Weights of a small GPT-style language model, trained from scratch on English Wikipedia.
Training: 626M tokens, 4778 steps.
MLP neurons of a small language model. Each row is named by its layer, matrix (down: output weights) and neuron, and shows model dimensions 176-271. Each number is 500 + 40 x the weight over its row's rms, rounded and kept within 0 to 999. Numbers have three digits each. A neuron's up and down rows have the sign that makes its largest values positive.
After each neuron's rows, "raises" lists the tokens whose logits its output raises most directly, leaving later layers aside.

L7.down500:489479540469523487448492531546571483489464411423497532463484483558453484487519476557510508462462555497600489498525480556548492493445551503488508548526531478573504487507496565478446488601451494510560510492526611488458471487458516498494519495466487468503458489554526530557476436524475475543
raises: "way ", "way", "ways ", "ank", "GP"

L7.down180:506565477414579526498512495575440497552521529472398495512555440448448574481539565517512574401528482501546512490539483512418525505560566553515484498527520491589523538510539519521547455478525488528451577534536495479471481449554430526491514414610456490488425500501487493520572439533482534465
raises: "of ", "Of ", "tim", "amount ", "end "

L5.down627:542504535532459501510563553525473578471504503533525453492509656526531530488475521523461468467487477489469476534569422440464506533521562525466502487471491471547482540523512516478492489545505540524561513520484470473479405529486484472523463431559534491524443529550470480494470541576496449521
raises: "of ", "time ", "of", "Of ", "controversy "

L7.down570:533530508505476515508490467429505453523477439484449583487507451519494492448468535494482576555506453445492445483469445515504498479446479500598460400470485487531515444573521474507468394475487550429490567559644537495460496485517506527522429440544513415526623470507448539609540464520553501514
raises: "them ", "them", "th", "those ", "the "

L7.down567:487498514503538431561505539488521502488441491610514493568425506508612499554511495477515510566505483550497441482490421549476495494514451487509537460526481566476566497538522477549511424457549488459468555469530553497505536499525617496479497426523608426491628442514502475538510495452522526504
raises: "before ", "there", "followed ", "during ", "after "

L5.down351:466548472529496456537454493559509456524525565522430531520521507472535505574480505512499526485522466529442470517533499509503496489517505489608532538532546461464501467554545447568469493507561518528508430520542506452517507508547447498491537496463450475469581535476515532526509482478567519443
raises: "death ", "birth ", "death", "blood", "injury"

L7.down269:585452481550473555466477498509470481471494519512482497510489503468547541543482520533522493459495455480502557537456518606494480528470468509511507584498517518455492513497500563515544467490497457488537558504482431436542430470409548521481487469469498484513395512516567485547464479450438513547
raises: "W", "A", "J", "M", "S"

L5.down352:540519480459532495464515505515526541518440503549472585500515484547480370480486493501535511481540566539405494519459505448532489458449465578453512509557480503508528399558533458563496460509463516384466535519496509506465544487499517464505494461575494515551507549460519469460495476476503506479
raises: "or ", "and ", "g ", "to ", "("

L5.down238:529504556538526476483538511489494518544492579462542524535472465524435576544487481476505510498523518457537489568454438437534541521524479523570534459484412500516488456489518517493505500544547506490473519459436476500468452460484525492528495463501537479521525487527514499533455498519434423521
raises: "of ", "of", "Of ", "seen ", "view "

L5.down247:491494438552488521494431500479531486537455526448488500499584446472521447416480513486546537440535505420538561461475498482522475494490479424467475481454446483435454475467499481558539533509411496511551433497516475463549431573523496455489537459432493518532455489500484511496474487489475506496
raises: "he ", "she ", "they ", "you ", "it "

L2.down18:503560561444516518491534533558557528483478435460471510564445425518537515523546514460516460501551502451523523511505483447480511407482546459599528518480488538494473497520445485493484526542491465482457535459575557494457540551493471490519434447437530507528485565599523482487472493558536507482
raises: "of ", "such ", "like ", "that ", "are "

L7.down546:576465542465559500517497509443528477507437440478492541433512383500517568523507522446514443498485492464545523572582521511485491487463483457508490417499495518519528523564459521520544548567455482501489549446460446534522439572477498489563543494494506588459475501457509500554579571481438455508
raises: "finals", "competition", "competition ", "finals ", "final"

L7.down273:562513490409509511510493520527468463532488488465534493588576510517439499600456489452527511451487525485522522579481435488492447462465515619459584562527495575512551526502543470501497529553518514455467569550533499515465541424524481482510495503526553523445526475438468547488467477449461481485
raises: "and ", "but ", "meaning ", "while ", "or "

L7.down359:520541511445499459548517435432494500480454491513445486459464566512486494525429534521454455456500535583573536557577490530610473469503494470446516496432489497462453511510478546535489483482502507444509513476515516380472478500521521543566469503436537504489413513451556553483386546514452562483
raises: "the ", "its ", "her ", "his ", "a "

L7.down533:483550520492546548505502530491515439536471503550532444545535593447424513533518503510461495566521504478541510548540541506551492536521453502459520554523487534496383510525492557596556497442507534504509523478534538469487505451500480485534477446485492550434576533501549430540513594508537526454
raises: "it ", "this ", "the ", "there ", "these "

L7.down225:518495491440532514490530510478562481488461461516512498443471517439476448488547568464516543509570454500482502501469483421515481519477512490469467445505488452510484521511555481565454523510521557531610496501517468533457459487475510510489563462565445454503543549532525478553485527592514523558
raises: "des ", "du ", "de ", "priv", "of "

L2.down676:567457489437582502502485521504487537442500438446517498518533489489507469542466489500531498490498549463544585502437499551516558490496468486508547521461509465463402512589483436466452458508496415508505489535557515534484487500568471487496501437453448499524536517542475510486522518476514497504
raises: "6", "7", "4", "0 ", "0"

L7.down701:519574517565447501447478481516422475589507510491489470476491561527504471495518464568473459555571500506462531555519545493484518521507554510552471456458448462507547494574518441487606506541444497438472486455528509484436540504501492522505505494551511450492417511475508545521486518517540449564
raises: "of ", "Of ", "others ", "party", "others"

L5.down475:444467525538422592501553517508489504517391492517507526556580434495551505502517561576615549494400541484396514471492481543522495495482470471508485387472521464496530483560466517412552533472543454447463566534494489508423513519468501498488490554471543514502503533444519514489512501486599529582
raises: "such ", "including ", "most ", "thus ", "among "

L5.down408:473533510483490504516550541478488494518513443406476543508504426486481504494525537488488513471477516536461518429433511520504519440458505474508525517483550559445489574539445464510490534430509434509480465482492532570454588457485494555508492404518497393486503471554446514541509476473538500444
raises: "that", "that ", "them", "them ", "him"

L7.down416:524448452469442490605516477490517467504501515506468521522466523543574486510510531561554463552491468517471506429466519503460515493493479489538537413471443501541512498489503496547528451505474561571522546541496480492522471570452511430542538418482509435551576517477499440567459524499508514572
raises: "during ", "until ", "after ", "into ", "because "

L2.down334:539539481544510548453536533492498454532547515474464502515557509468517497500564563462536532524559507416474555452458530480485550453514445489542437554511536635500443525514478495516528498475524513517466461485388471498486477515500507535435531559512501502532552550486435449558491447486420545502
raises: "of ", "and ", "(", "or ", "in "

L2.down346:500404495460405493442560463453596548494533509479462565496535511504566524540503595433474555538488498505531557502481571559459441464502511493477566461527435528518514516560551493500442481543468555428531473503559532456543610493555565496457425513470521497553478458575526471516493556492540471558
raises: "for ", "and ", "with ", "by ", "of "

L2.down530:496456526533495581473480562549533538491506496437485556518514570563490451495538593532522471545461514543537576423477460513467472474444445494567495557498535488498496557500438462483513480466513475475505408517542520556452466538550428583599571568428439519539568500471480502548482536477483489563
raises: "and ", "(", "between ", "of ", "to "

L7.down54:549543535513450495504489558545518502568464456490539520536458514521501545533496473370542443520506535436508511498454498548510469502557522538533541540503492501557483450556499467452497494504425500397488442424454448471470527544463463543520564519479504515502337524497522562463443496516577500470
raises: "since ", "which ", "such ", "that ", "for "

L2.down210:438518496447481500521495493542490544486548552460466497514509466493496454466493518501493575541514494465483571565426391573452484525492491512489438517513590498417517468458452556504481554442537489508561474399565516396489523466510454461515547528551517492560522501528445506429467514518483532515
raises: "ille ", "al", "all", "ant ", "est "

L5.down177:505534529515530502531520570527553461411509474525512534542583543448479542456524510512480566466458537436472468543551476570569537497457479488490500497463499417509449514437532442461505520462523460438434459550497540503510495419525505540505492477491503523470477496549610554453584528503547479428
raises: "it ", "there ", "to ", "the ", "them "

L7.down101:430558533519482555512539459554422530437424530485512552442526454478579592575469535471556503524484534472439533547477496529482458456475478478487538496439416618471482488520449507477472526456545552474481493537501477480408509515401497516509443507561453533459570512576420470471533498516487543457
raises: "such ", "including ", "ous ", "like ", "ous"

L2.down22:507518450458449540489464518521484471430524468514545486504451560468563487447546524515544469489596524506486532519521477526543470449505504486526550492531535561479462554515515449577555515446484497577533563486476516505540423486496491543490504470513558517463621508554485430447525540471483502510
raises: "alone", "following ", "there ", "according ", "it "

L7.down150:492475495563533456442522466565445495486505510455527502531514458466511462538531536440524491480477553478492445491502530437517535560490513524520520471488450510444565481490536490516463527513480466511494518498466473473535508578589468503558423464472450473467610444567459515426552538482516457485
raises: "place ", "March", "late ", "September", "mid "

L7.down259:503562524492516503509554459448525437509487490513503462464508519519554572531528457452566494475515483516468526496552449523508542545502436505505466513489535512488548431488490437528479420462564522410540517551457533441436536497528576536536502439530488495531385498530469509483444548585423476515
raises: "he ", "she ", "his ", "her ", "died "

L2.down359:480528508504526476449491555474480505471530444493520471547490557457445488509562591490466518559498540475519489528426489529544584463519406414496496452510490546499467489529530507576539465491558573538467488530577535483526468459507635419472409517562505490566538562496517486499516531463475522509
raises: "they ", "the ", "it ", "he ", "she "

L5.down540:508521511470478550496485523535567514484449528538501461481483490518437499466518524414500530470517452530510481531522488521549535548501537459484448488507576462448518485558501532522552465477438474484479477525556450467507477434469500478544475509474570542515358440488533452530503501492566455495
raises: "her ", "she ", "him ", "it ", "he "

L7.down684:473465489524509509414519476465543467493544520462562499549525446575454527465568457530470500437530547540457436532467561480555488532456522487469496531556495497463468491544498467508457505524468461534384538487425489486497524520429493490494449554484499484456662492570541505484523529506510484469
raises: "place ", "way ", "means ", "ways ", "hands "